Weights of a small GPT-style language model, trained from scratch on English Wikipedia.
Size: 13 layers, width 384, 6 heads of 64 (3 for keys and values), vocabulary 32000.
Architecture: rotary positions, tied embeddings, normalized queries and keys.
Training: a variant of Adam for these matrices, 524M tokens.
MLP neurons of a small language model. Each row is named by its layer, matrix (gate and up: input weights; down: output weights) and neuron, and shows model dimensions 96-351. Each number is 128 + 24 x the weight over its row's rms, rounded and kept within 0 to 255. Numbers have three digits each. A neuron's up and down rows have the sign that makes its largest values positive.
Before each neuron's rows, "fires after" lists the tokens most often just before its 100 highest values on Wikipedia text that the model never trained on.

fires after: "\n", " to"
L2.gate319:123087170095149163164096123134069105113155145123156131137146105099117123087166130120129121110119104089142099146128117132130139110122106111100132145101130137098113117125147129090145089103132118121153163130101088118146135105116127123126126132123115132131164158102126106149121125080114108170100119105132125137154116112121153134120155148164120159143153140133173177140161150157168103110133111113120134124095117155115137124104118090124101146116135106174098097131115127116094088163125134134122150103147080155120154114156134146150164162151135126143134136134091106125119143169164130149079109084114144094144133135125110124121136184141086148104116141092205135129113162101100144126149088158106091144168102147119116124095156148124091140131099118118122151107116135116205142169085094
L2.up319:124136115110147158139131126147108153120141195106093119114123150093160122125157090112179146135131141147097146102174137201133169142099152134133102167125119113134112101116142155131134130116140126131145128108114097124135110065110175075117131120088102166136141135128108058145151084177161110107076165129107124103158101108136118131167114120174125164178105154139153170120124118113154087134144123135112109121082099128150117129086129102124170095137104114147130178143112157149147166155155125135172120151110142119112162165139155168103104084111122144159153145123110153121150150123109150135156125087126141136098098141133129132172116175135139126104127142132167151171106125121106128142079138122092124114092088092114166154104121117135118100145133078159125127187098120122154142155140102
L2.down319:114184149096066117138109120101138139129151139173136095113128123149148085156151157109149085173161119165124161090122122130121125122122125101170130130115178104130149089152128164140115133130145139109130130120091105125123080091126162129069143162109143120131128149114105115141135069127128147092128081146122136130155113135153150120107127090130110146144127173165145152121121118161108125101141077128107115105114152100158128109075089180137120130149098133137163181158127121155106153135119143113130137091131104154139129124091150134123146098119138102136140135105107150153138133112133122127113147109111157143108109115152135158160167171132119131122082122106119146116105140144107159144142136130096135142126136138109164130073138114146118127152072107151120151117102113119105110127195146

fires after: "\n", ".", ",", " \"", ":"
L2.gate592:152114192106143119129132067142103104127126135135149158106107133124134103150140169150117173105120143126150135147167116127161148145102135183096136115124172115169141158108142135160118116096134079141094133137150146115149139094136135139132147086129132114180107139168116231145126148108134103115129138115108123122097149169143117119122134126108133167140155148126125073109095131151101141135169109122154144137121089143187109105138159127120082129108176029118145126104103111162153151131101096137133120139155134131136134109131102151128163167161110111146053099084128066138104131113136102157102152114120098123133106114120163121126133147163127127123117131130137160095110112134156158101141103101142120111143125099158118150143103147126104123122151161138139139140170130147160117096151120
L2.up592:112135151098110117104099129149116174145128148106140152116084131132131135152140174166132139175100117148151103125162088152189101131132115129154130107148124116147114138159116140120092103124130135120126082155117104154170098141126142122125133089146131110130092107146096105103093146108185149105147124112082118087138124142165133142108110143117087085100077156110148116141110141122108160178125159122117129177146118111145128117169114135116142148118111090123123110070130123117164133145093132167132149109148167122107105188132130161150099138096083141114097108073128105126107136171104148134156121159153084139100155095082127141091144140168148146133168133144127148098130124123139139145119140127120109135147130110124149144130146119181135161085116140107089138136140138195115141116127177
L2.down592:120114138128118122040123143128112167122104094128144138177148138092141126149146066110149102113117089103115104145114147136117106102119124127114119133128135139091145127120102115168128141100129126111131112152113151149130131100076162132108086090158083125079113109111120096107148137166077086098105098142122110093187124125114140121125173142142118130144090086116097106135134112112118104136123131116169163213095138114086125114124107121136169118113066168103121118097083104144108149124148122098115125130113120124141161143123132141091107127102128156129181169152109160130182156136105159133131080100101134133119104105119093112149108126085116119151131135151112108165158166113106135133098141149110088157136151130125154148144129142113161150143123153143167129118103110156108137136161138

fires after: " hold", " ", " votes", ")", " Turnout", " Total"
L10.gate485:096111124146116118181112111138128069116138147139126127148147091129100132110119111160114156070137138145107144153130110139104090164119104137141076170109125114151105114133071128149108164182142157147096092173170102134163150090119119135123149166089080104124120158129126125114184161145174152091128110143171121166148135156099134129112123146160122083132146103128108145118121164102093097140104082148146079119139091095093116130088101135169164117142138113172125103136132150111143111123142142118137115086138202116170111107168140156095116126128137182143132119098113101143134111134132102137133122157127136134102125136161073127125092144150166118092113138054126112075130142128147154099136107149162137133163108138096110138093111123122122198106113167156150162130138124167144114125083152
L10.up485:138066161121138109120166127156139156100112126110152116138139105140135139158154110175116081075133088156148133132110128128111127119115137142165154113138104145134111093137148128162140107126103080149092168158108130114133117093146123093150080103099161128138125118143106090138179149134140124151177105069100103109131122090123160136146142114128099143133157107135112138148138098157113145129166106130105151109086155090167104106150153165134157122174102161116099150115121133114076120154100141109124120114111145114128150187172135111157131075142129138131170127161143165154143131133139097159155149110115105144086131127116112127164167128132127137075126117117166108081145110129137148097112183098136129148135102084139125137113101140122070152149100161140099100143125117143177124124155143
L10.down485:168100142142145166108172153126105170133122144131106161165164112132122117122089123164100145109105114166163142126137094175164157118095086116142143161146078166108145141163119157120077152108138120116109122130144097127114142121099140090103137157162141109110139152125147141126152122141125140130160103142150117105154151171148131109144139149093128202113188100106146124140129152106151139123107126123138086101153122157107179145139129135170134146080169109108168105152129112123075140121087163183139143102123145165151134129153133089139095123118171125153137148155103141141169141152119154157145152173096109138126177134139164135066101114140113146108145106119144138110170115119119153112173113151154118129083115128162116146099121146131090105151115148136124114099130145088138126095168145

fires after: " and", " that", " but", " /", ","
L2.gate231:121136085129135113175103172135119106154143120152086120108096165142124137069150164118129161111119099108125141129129127093167113147168168186123133104161143125163072124103125097144141090066083090135131137133113069104153091112107128134122172166118087131133123119166102065118166106157140131101131155108135154126108166104143132164131139179140154105124129139173125131116166151122137115116107104150149102123155168101100135089166192107122147133090127141105142096157131150116114109089116122105100135151112132138118100147138106133091163097188141114161118111135129106122120140112096111115117147145143128124111134066139146161139123131137157168149126169110157155132130099146118152140116132105150113100095100134158122172139119143163123135127092153127127173099153119133093124116097155
L2.up231:109130080113089128139144143105097122102111084138111158136109158141153124118152113106133153069111183139125169082112115131155119115130114100086127109159125131183136124128112134182130106097109076131156117118143074142173105103124152106141150141077093160150108155146100144103101130164094139105140153117142161108160149134161175131160139151104174116111129102140133105073152147134127116099121127140120139101132129097107127132148146120144140175105134120129141049137123096076110123093116151106120116142112170120154131137119127111126134092122107129126113120118098080145112094147124147077129145085144141135090121144114100122098170119114114143114126146098113112089137130151108173169117130122117159131110118123114137147130104139136129144153112147145111138103140115100121120161093160
L2.down231:104102135117132142103170139122121102135095189117139140128083123126149120097128137167161138127133116115117104122145089137127134105100140122147114133144107133127164162145179165165132118119133144113116166103115119095112141133109133112152112143135174122134082170116173112157137113177117157124087130175113121158126127130154142137124134167131166142122132147126151067110150156115105107152107124153096075171166128145138140130217178128128086110125112150122140144147108097141106142129100132096104121174144100120111110101160158159102172142174115127114095079117131151126158111090126058156143088192117117136148091098144137122091125136154095167118158077133148091122141147138124133132153131161129144072111129159185097165161145125116115109115077093113116141129169114121136116143126149

fires after: ".", " and", ",", " he", " many", " \""
L2.gate434:117132122105142144146122152109094146099154127111106170131101139124155136099133140146150145093144142103148118108125177132141101164110128109150134136157139104132131117134124124094138129096106113123127166128123133094165132108178110130103149134130118160121073163160132090112143092146178132146076122164120128153145130164115159116133143165092130090121166073082140105128118121144133099162142124111142071155093113130114175161125129111107159116129109114093137132139063102135113130120101124089134168145134132104159116137128114116088081097139135088101132106110135124160124139151113161120149102150122122114107154168177127097163137144110112131120138133123133116102142116128120155127098160115151154133104145151121120127103103104137132147103063217079092131115141094107112125113095096
L2.up434:108102083102115131154155151164124133134164105112136138096130131123116142143141140083123171101103095143152095136126099154137103095161136126132140128138129146108108109151200132095122165151109138131171148129139101132140099103120147147110150167160137138103132122145147096105142112173124085153125120128073137093134135137109139136149137120113110108111111193107089094092097101075095138104115139109164139149112130090181125108155164101134144132142096111120092135117145146068118123140121098144126122130131124168147126155126154165160126131145141137120133108159145072124123130134129124129123164122155174094121098095124117112132143095154116143118106134133175132130114152137107131147124172095128124119116141077093131124142110140136085140131120140135161106094124118090102133136137155
L2.down434:133108116130104122127140119120129109145139134148171140122099117122143173099138087128100100143101147115094134095115154165183140116116133113152113146119094187170111138084163162125131152067075071137143160152107128096098139137159134136123108135169160140132134116125167158142112123135102150127116093117111157097141102149094139111138139113176138130155081137122142129092124165139142115122158128125094078128134120140164141122127141148119120160070153157098112088138117089138113128161145125117119148102106131155145160134132170146132175101128158128173097123130156154120130098154072105156159137152101123178142082090144128119159157095134099109118134099129138123129121149113102100114094138131108113116120096135182136140133134103117126108120099103100101145119121137115145102143099147

fires after: "\n", " who", " he", " to", " that", ","
L2.gate713:085174118149132142120180111126083128159158082147124167112111155132151120088133117150099081171110116124140118102164135128109130148107118157115150114115151114118108124128111073126120115148129163137122153138121144134123154091107139133106140098136123130129082145138103128099133183095104115104149125135118147133100182117176099154133170172135144116146119104104143134102141163106090102145106129086124126114144134110173144094169164104155134158148118153138122127133101112152124178148132129136105147128109188131117126175156124130126120115164091094162086143195127139123130126161099104132126132145123136118119140128121150177166113122154089122085125147116109118101132112130135132126080142146087098115158127141141120145114086125131133115107148133131075146093123143132139104101095132
L2.up713:137134130130068154129118086114114116102112117106098143204097077128163104142115112193113119111115108099133130073125108102103166125171102148109113138143089121147085119138116109090130135160104157128158162132098143153128103088139172086130115152121115124117145099137109126146171123111120169106098139135144150128150115154124119112111177182147154139158177125138101116132109111141117093142144137130128099101144127115106179097145089126184102112117091167159103145162135106115117147159144162122099138140115163124116112127099123141148155135136150136145115129137134116148124061130124150130120079166104109104131094154120116151098100122117152141159096174114136096124150153097119133149123082142144095099118095129154121124141114147113109077141118149185098136102083126105135133119108138
L2.down713:158140145099160111058127150122140102144127146167164100132119121189113176052156084100158144125106120136134110139115140123137116142105178102140109141127067161119149080139126131120146129124128145173108114132144160153091130144105131136159101131119160126161107102108128135102129114106105104125154116138130168101128164108111126147113150103123133145112146120112099097144120130145122132117133129140145125179140166180113101159083126115126073113150113138114132164159131085153110153169151160157077153178121117093146145129167144083124134142090128077132088131155147101150101118097062136146144151136150133124119114152155129109094145096119090096174116176095134124141172170125133099126104155120092116086127130116127127153147090112144132143087112119098130128076134104160128097111112095

fires after: "\n"
L10.gate796:124100102154158144140121114148122103139136138113118084082135124127159126100130171164097161126137123117119152170136102132087137103119107131117165128121135116164118154134085149130125106118113124098128108129091112085151120123103144136143130105130140134134129136124148129078157107117100136125129122120096190132122134142116121143115116141121137126124129164109173100175139134159139109151111101183148138125127128095161149151058136148139142139119138124119141134091156157127165103118195155140153088110156119159137129103171133106130120162109106123144108122115143131124163137177130144194087107119107167112125127108150157149128129151132146076112154158129160132127104131125175184094182120148141108125119135126138143096150101158119146136154162137125149122177138153145126128149151115
L10.up796:142140119128143106179107152116157123120183118114110095110153143149163137123128112128122090109097121149127138139109111118144185152161072116115117099106119137146156137147126169130116173154137122122134117118168114154083126123107125132119099108114157138131093140116179112160133115149129137111100116134100142056083131123061140148172152102119102152120136122125136142106134099129136095124125170137164085135139109153118081139162154138119142149111171126143158089101161130104097115171115113117144156149131148134125113132141171128140124125155150160097147097131163116142089119103151150142116134132139150096127168086142137105113113125103103135131152127120098125116104157137122164127129147123110112124106130110150114120153079177178139130141096151114121171113155142115154088143141063
L10.down796:134145108128094151068146154135141112088086110136131111154106105113113133090116122134139124121119155149181185144133164176120119138139122118153180124127126126151112159157156126156125130114107109143140104138131140124084129171126159136125089122113135104143091138187095137121144134107138136147109113121163120110122123133134114092084124147079117129113129117127157113156086137089180119139170133140152146121164134150130104150131106169159096125155113137133138142107115154121112138158099109103116115104113127141125106129090113131108113141164136136099130107107133083138080090115056090114160127150145120148144129145143115147169138118166136154162103148160145138058137124155128136143127142134113153148125138149108127140145112123123139136102107118110128141131146164134142126110079128

fires after: "\n"
L8.gate1003:142136116111123153124129131174167093169132147182115136137128140164129133099115156146149105115155108141114095158120134155144107138134129114090126128112165112110120147160087115162147136157112116143146145145154155179106147152109154159125136126147131146120149135147119136135125116172130157138143145158132112131150111141120163081129097147130168127147126144099090133139105100085134139166128077181112128099133079134112118147134100147155105121129141135153155081149125125151124084119131120141097126093148122113107131133163219131147160145105123114128138116112116111074124155103077119123120099146077098134134110123176128103119109112115115115103112097162116121121128140086132116138132118088157131080189123140131142109149112148132081130202109152102137137144145149132120148044133126
L8.up1003:142134154119141147124123108144126149113107107140148137109105144123105161121124129105100122137152102115150121112160111100128119067135149137096107107126090109146103085122128135130116095139082152117157147137115085154091138097163137111125173117129133125178135156152114155087119148122108158144140148133141146099112180126090137146153131109090112131147138134113154124109170126170121107095148122125135112125118154113096141100139158143091127119150166145140146097110145136113102111149166135145127122117113138133092075100088148151099120164165130128141091146118090142115152120122155118116129137118069152114151151126128192188129097171091148093139136153170140151130101141129098121132143153093120126123133102132194159136159103157152174144135134146107135077146124106181125154147121123
L8.down1003:148153069145115149009092146142113119128141134130129104107130130163108089095144094120121131121122138119079150130113110114158149170123145101105124134109112121145150127117143077110136120142136110182111093138176152122131166176149186082078091109131098127135144151150181158130131076123086119151092118130138167124112096114118095127135132148162150105123160154140138117121103117139128136107174124151145107124096150132177084134154124093123091136130145169138140122119146100093121112106157116095125115162132134103110118101161104123121108165093143102144129121127110145148145108111098108111142111133103084107138083106110163105110114098111148092179146129105132135132163100139113127109144145127102095091139155118110121125116113103117118135142127059091135162085113158094121121131168118

fires after: "\n", ")", " part"
L2.gate747:126168114136128153144103146143097107131112135163102110122179133134142142125113112113145142125137115134121140125161147148119135091141136150147114131122159173140122105099124196170129165146182157139120192114101175122165146141116118067100121131129150159103130145138075096154101169108099134115079120130118151152168154084138106086168129159162146197166129123122113143149144127106150093135128107119155110116161098109127146135091134106134141104135130138112135104149129144086139099160126127103140123144150149121142090150182120123148145115100151119152166117131156126135101118127116113141147156092103150131116080177122096098173109171155122125123111122105112092135163121133123154138121132130135130117138127176117125140148125141116118118146141096122123132144098132117137135122084108
L2.up747:140127105119098128123103153146095143090120130130157110128155157136139163127107108127140112146120132134165132169140077123103149114175090107129134146101086093148100094156115144126159133117157102104146111131101145137115144083112143092154066099091110139136087167107096120134100137158133174144158154075140122093171112142130153120088111119132116139103132122103112119138170105120151123116100125112115176099110065109125145104128135166136153148088092113117177119153131138159177119150152117121133188150106165143138092121077173136125116157097137111120114129145098162159139126131098108095108177117134111156065102139106094157136149128160154152099125152121095119147109116148095124122106137101131159102178148160123143161120114136159122139134140153148126126155120101148156112120101131
L2.down747:106143135166130165075160147131115155179158124170129136154157111118193114118124131163120147086136131131144150181091163118091089074138118117097155121141128129175102155151138132140113138121154109140144146150151118125155095118132153102098110108113135157130115137089087126095133094103123123130092147116125158127138120126122113134117107151067146103131151142096125107096199145122138113164153124097141106118156136144119112113092113141133096101125154136162177114147165136144132140137120155155109115108157127061106114138133154089129097137156110087068131110086082120127169134114167114139127171149125139092124090114137101122133114167159122134157147113166101127099127109159147157161138111141172118171123074131121178118136096156087136108123098108125131130162107106138107131140119144

fires after: " and", ".", "\n", ","
L5.gate614:142122150150168158171139135096127144165133115121140157119123135164159120150135092078141133102125124145090125131060142116127156131142163116141179126123098181138140150100157158108131105174082120130150101156141134175127100127122096124096117106173173091191102124116145127117117128142145129135102162170080164105120073182091124120124094167115109105115127166121106143156101126108151160157140143080147123168106126127127137118134165103128153191157102141139158090096150123131126091126097124134090103084177122084167116159148134131159170197118130141132154119107145137088133117125123097163120114146121116091124111096130096134150116090117135151134134085144156130149118131157159157104101161090139128120108076131140127139140103134115158137095054126125144155129160097127123147116153141
L5.up614:091134158173134157138112120122077110120126151158106116168100130142159144122122179138118136138108142188130094141117117149125101095106078154097166104146152090185076144137134096131104130119168102128134105139115082124131120116128118124134168112124124148142136119139150095154098143164175135086136164116122143118085113101070122167141124156135128135139132159116118139079092090201152161126149161124094121123169119114164132113110149131104149106125144090089147138129126141130157139119123141128113135053136138130123127091139120143147141127155132092166120147139119113134131133194159094125133099110142116170083114125153105175130153119146103152133092143114146093145132137122130150085075069111118128145182111141118169089133099148118138138123106099142119106128106131131132138138119121
L5.down614:131143147086131128148133078092141089112099114113133083094138129101111131137101119144152131105143108088119111120090154121122155135139159124118104141134119174109178135160146165127120136120109107096162129114113193155144127128118079173076125155108133072173138156173148136143119125129125114172103101159125118131143132169128116128128090138127120130111126093158093153139141170116134115117078136145130154101132140161119150144120087126185184182137131102172156128170159115118099116145117098126098116154119158126150159121117168103137125133111161178104079113165142151102123108099123140136146138139118146104101119132148109099117111130104125133118134139176129152159109133107149147127160141119128116090088098113153150121151141135128097126145106109124086138087148195149152136147081136

fires after: "\n", " a", ".", " for"
L2.gate38:125148142122084101141159140121110117149121102128125118122146142087169119106111162141157169105107124140102118097185119142149103142153105176131137095169104141132112129092148075080129103122096143110102115121120145115117141109166121159080146118122115103107067119113089129130125114174114137128127115209089157124120115119131132103118074193115154151149147109113091119126107150181138134148122126166127131066152116130129127131122115115159124099115084127174095118118170117160113192140100179155182122163120113084133100156161119117152074141130108088124156114124136094095113142098134088118138130069114095111182147140132154127132131090123119082155145161141114128090106162162136148142168145151163114161147133145108125156096158114135132152131127148109101175083120119142153100152131158
L2.up38:086127133105149119114143145163083131090165167154125114099134141135136107132184089113122140158091128141134123105138093171106077141128112151103112115136118139115145139139094119131136113113096151104198144143090094141088153112163132128152123111162123115134102147125153177127143051126178127111094148136124150097131159158115130159112139096137108145122092150097131162104165087110127108151119153114132133140106123103127116117152121107109124171130158125115150124103160102141094168158140124140119155097125123109143177127133148168145115108148067086129123133106103130146137123115107103147108152148136113141132102149159156109103087125144136161133141097129169105123079131125110145131108151129135113113098119140114168115135122128186140116098106130176100121122123102111162134173138126
L2.down38:149147111147142137098132139104102138144159157178139123108044128133122132118136094163138122135120119145115094161143146129084148124142109098163107139160133117126113140122166106119187099086109141156162122095108126126135166104145142135113176163183140096155118145099155195126123124156126153140147102147113079166149121111135111128130122142135102102144086182070075179098128133122139111123150149132135155156143089130126128180163152118106123130097124114142114128121169155147124159147181136122089110110170158124160131117121110107186140108165129074123105160112138129137112152122138123116149121143127123132110116115078113114090133145145086142152120153102142117113145119163137102091131155133103102128120138111096152112103106100094124138141078141125143089096140125135160142165132138

fires after: "\n", " and", " was", ","
L8.gate235:138122107117121137165109125126128118120113141171127157121108138110095125114168118111156090146140102141140089116132148123162115112140106139103097148130127139139105110088159090166125148094135106069141128133126119166139133108114144145097133089104105151096146167125128135108145077124156121125127089138135161084160114097124103119108127138141104163135144174135162161149095066117148119116150113131109137099115131128129107141117093109131135119119155094123092069134083142131131169122127153067097119140104116163132159124151140098105091068134106099117135108124099159109134157115157141094139135142082155123091157097129075150105141105083116106105137143105128118160155126092127115124116136137120119115088158124136088105125118142174147105095117133160108127125139108121173117088165134
L8.up235:121108107143131104143124132133089128122141098136139077143120130161113146126106111088096076110151129080156152150162140109137096146129143065060143151083169096122109157118120097142130139103135126128171090149157156136151138110132119127136118172117152140137121152130134112138155139150147097125153189107121118118162167098139146112100110153111152112145142105122115127119171132133102141106147121112128097081129135160153149111149109116182104158138149192082146117083103150120125121145147141092134178120131123128119138191134109118138127160097148181107124081157140155111100126125109139147103128136109108151126118137114149118132128137108170112130127170099167100126141121100111104119125134078154110098136104170124146113125098105107115130097170096107144150118094121142159168104140149
L8.down235:142140138126139108036107129133093118100110142062106170155121146109104128102143129083131105130143160155124147190172179099119120094128109095090106104149152138145140139096186105121152127182148150077094162132133136103149130126136126121180108138139119130132124116173083123117126094152119131136130112158148163122108125125111113105089127105116121077110130142124135137140160135117154122135138117127153162117099145152138096115158128129148101117139121152124127140101136133122079138165136106111135096162146133116125140128162124160130097169101107126135125120137137118138096152146149130164107146088126131141081125148107104086127129119153164172128115119111119117074114109125146158160122103107136130146100146145107175085162086172127144112132120121119135116174060115123149109138115123

fires after: "\n", " =", "Description", "History", " also"
L2.gate286:147142140139159121137076135137120127133149099101160066133145152135127100082115185159119112121089107141137109134155155095100165134164138101094158115113131140084138104102110126124150151136154102120156121107116147120138138117132079118136143149099167147128112107126098164125124089162092152095107135138102153153134138120160143145126150129151112171172153153122115121193115110083116090117150126103145147101118106137196162116143153105134115166142157106103128144099164141111130099125120123166109141134128142112145171115168126167142130128132126103150139098092108095082117139114155103118114082081116095104137124082134089132169088065143100107137140132146124123123081106153152120117133119080170158150131102113138101116127149088135117141099149113118136104123118106129139138107080109
L2.up286:135157084153126088122130146117098112122106117108129121126132126171127068135103121123105163109128154106116132140127176124143129138139160131095129107154187098119114143163190070149169152104082137154168100140139108152146146155126145135103140154129160170114132139074110165089075099099141151117109153123113120135127086160099093109138137099119156115173124106165143100105132109176147160123078143099140134120091144102156107122109156150132101145141143130143141145143149136098158145143131118159107140114103068138144086129082150125195123133105128094136090185107141127114167146115124114120156124125089127108126101175138130131128108141113155150086103133164118114117114103124138062128094081061112131108131115092144110122119139134162100110137126098086087119103168134121090166128100152
L2.down286:140082121182100105094067121102123151147161137115087114112150109109149127132108073151147166134119063128126094129158183112151132159169140119109134155177141125171136147139138125142111144116144114117121131137095125113108127090128098156121124144155163109128140120133144138190133136069113088164120123143120177074134113116164128151165094137115113116167129096127115129105201159165111150120115125095157123136091149145133162140141143087125119107124150101140121134134080120086131117105098137091104122155184124100135086135102118111168151108127114151110105095131114108118105144158125098094136117093110161144086155102132126149123116152125137145133126117131119155087109177134104106136126084119160096145089134118168132095131128175133159124174044111108172144122145126153122132144148154

fires after: " (", " \"", ",", "\n", "-", "."
L2.gate194:134131168187097122132157130137111151130127183131164155146143112113111125106095156149144148137115097135120155134105086166114128107147115143120189145160125139140138142122080096157121125086099129087149120128163135090179138151138115142131125101137147113146053132121092133119134147100139115114142128125118140130120107112165149138106116110079125108139136124104111135173199138127148149101139086135146093172105101172099144142093164154120100130163151104090129110105128138146106097127093105167126146141176135108121110122144133133126096121122118134152110110140075121086120117149097102198125104115119146143121144099113133138145125073125159130110143147155111130132127136140145115088100111138115100148097125107147154109144127141122134105076129161104113155112126144150112080121100127
L2.up194:124135105163143138138162130141133103168124139127135112101118121147144119155134098125101148127147150126128118149094138131130175129155103126121153123103117105119120138132139108134140107138147114171151126124156136109149179154128168136170146167123166119130113124119133111156144133172152164159144150133112126088176147101135143098127128129166154125143129109141143128088175116124106138116133108143153133119146141131158139116102140176196180119098119082080144134152125168097136129123107093086125123136138121127149127136084109117124111131103118141129128123134121133131137148142146132086086138143137113135130171126149117108124080124118131167155090135147117119129096149180119090089099103136140133163110121134122134132113115120126098123096148132147130153118157108120121089122086104
L2.down194:159149111160145114061121129168139138132125105169124128136143132109171149117127128139157147129137130168137123152125149156125154140128125165147135146128112124124159127120118087118133089108100117113128112133127124119126152133152079179102123103139118157094146081167138159154148122104140140143098151135122141140135135100107129131131138135153164130135105129142123119155125139096106166155122138120124141156103108158138150100131112156132146108078121096093098104147102164112137158097124157109139131163140118134081154128163091122152101122164132055119093118126174112174119142137110136151125159112127136130114162141127114110159158141119118100165126105122114126118100155133155110106127111127163134089129125185105092117162125109141136099133081102163138111094118103156107124139146146

fires after: "\n"
L2.gate79:114121122151154089160113144179092105096151126172128134150158129140134091128117187121114103125107149155127126192143113134117097082168158133142122112089143170146090102110136139132091107111086131082132126144058142123114161082161136154130123097098134099158104165113123097143150118114109117149080159125133137129146122169145101099146130116131147118140116122139158123135099126139096135137115110149146172114116132146159182113135127106134122130176155141132112121117156148119127160138163123092153162110147121167141172112130120145144120094137153094184112107125129123139168155120146102153153133109133129184118123096109106165114134127139102126066107151113176125161145111111141154108178126132119168116112081120163118169149148162149115112074110110097134148103106098152154123118097122
L2.up79:129086129150103113120159115131162096117111125108106118137176124119117123133093099113140144077158129097140155136149107128148140134130137143204158156162110146184115090125065098124128161076140158145131143136128116095119146108115137146121133123114134125107140124211078139162127118077146090084102122142084119114131104157171104113139087132131111151141136096105135064117133127144122148073134136131160130140122148164165180132123126142156138148124132104153091122159159106162184126156124141098174111113157103116099121107101137127124109177155149156140143113113158138133145173130137128122149115125117161109125143143146090127102155124121073123146106165158105109142137133153135141113134129087127141121124124142131121154105157134130093071134153141148134127143079119104172134113107103
L2.down79:088130145143146119055132134186148156128112135140151130138144101144129127130103131164136155099139143099158155141120119127125126103107132086129117125101148155156123120139095130154125132104136138127143104115144115089113179108119144096107107139062140120120111100140124144137157130143125143150119157121110110134116121137139121099089134103115083125137123181102123127122117123127130163135127103158131106121131133140117107107125117122118126124099150116166133116110134101156160109160087151122173112131146115139133135156087168117196108140177129142097135145165122133116174139131129151152158109141126147116111124127140137118139143091178162107154128180132149109114162158195126099116135146099126112157129104136168122121133178165112110101138149088113148066142118112136140128158162151

fires after: "===", " ===", "\n"
L2.gate928:134114165113164109127161128137164086143142092179145154083136127098138090136132131128149206146126148126073093146155096143091121157090095123135164156133120146163104123127113099162123115131090103145094097096112158131097162091136136123106147106128121119123121114141113151140139135157145150121118108100120127132172139115135108109124127171125184123140164132118117151105172165092146125163117091171146160134119113110158103151087126139112121142137162109149125117137122092125092145132146118131126163116128135132114120116142156155128139135135082157119103121128113120157152125101121155104152149144119106160147105127133161101110106126126098085157124140134055173145105103105125137168134081154163130166122116131097132128123113133150139174174141166111134131147089152125157090096130132
L2.up928:133095126079145146112135132144130105103113148123129109122117120154152159109153118126144116122090161134157153117147126118178097141124142117150185108152155133084145119170129174152140112091169100162167112140106106138170112119143134130120165138122138109142109156144137126121160161130142142143103149134164156092095131136117150118141095181119148132139140151137119124093115175106096127108125116153161145102178130066173155153123177117171162127107134101140163126159145122118123136162122103102135120169126126105142129136135107103135113170140108111102105099161148152138107088121163132105122138120146089142141148104151112095080143119161101128130111120146130199133111136105153087147119131093148151158153160129137114124104140159139135143107111143091135140097165118167136087121126118
L2.down928:133098149164126115067134096145072129129169140151171123118095121146138130125089163144142173092083121133149130162150128115160124189153079118134164121129150114119096136108163117177086140156093084074135140139124130147133127155117135121108105087143146133130111089184112110129155154135116154118076149122131104136133114139160141205131151121149162105166155110124112141138150133119118160172163102137148094159126139144134099123149112127124143125155141145115114092152180116139124143148157111124088121104141118101177137151112122116166112140130111099145143126084102154166124130139116137125145183127150111161156128126140124101119109085121081120183137107128130160146143126128129127152107094099130091160134112145093132137147155082166129124123133119149149076080119135111169139103119107

fires after: ",", ".", " that", " and"
L6.gate160:127167097112117101161156150134116135107131143157128107139107151136130118095139148138093103133126142115131111155115139119145109091116121155125112095146085053106127124119153129139109109165126125120114103148130106133158102106106112085122105135108157143123133125159160097127149138146120140076114145141101176103120113135127115140145087136121085093173118141120107101125131127076144104165124068126152100165116149143148129143129135095149132142102118149101127107152124139174108143123160133127102072161147178120168136106081109125119118169135129109168128177128102118162175111146109122123129155133138089093109112129130112132128126115135148117111188171176171107112133131163185141080085140156130147125084146173108089123125102084135146121110112158119112182084148101071149106141138107
L6.up160:128099113096114162097130106114132104112144137155060117115097112132111119110183128122113137090145125124126117108146079108066111109118149123099117089135096141134100111131129137121134127142145116113120129151122102159096113108121111115102124079089124135128139112094125126108120148139117173117159116114111142178124144183119130094142096156130136127119126165094126092138109154121135125104106137097130121115106127111111153104133151171136123135110147123139144146154130084118122106120090144174139156128050156096080134090126160160154155065130154157149122101146106095118111120134106114135114101098137113149144146120135102123120161096179096174124142129117153084180129154136132119126108084137122115125083148131076097086125149139111090114153140154134144160073133124122166109123119099
L6.down160:131156164170160099095166167158072093112103107087192096155130161128153140126096125112137117120138128118129144126141162174143111113129140117119123182134115149106117105109142114132114139133106119127156147117118154087151088088122108112123116154091144153146146138138153153152121083108145131102082107151163171138122129105107103148120132108143140150128103140141126147122163139131095086164140145141162150114128140087100101127140151132105159175100102164132137132104129112155173154133163097111123114125145140178165161156135115115138127104113124124139139129109131119162133112122120111112119152170105133126116090116151146128127149125148114089117166114142104089110101130142160150115139129113191184110135141134187147138135130126158160112108112150136106142157155112108118147101117123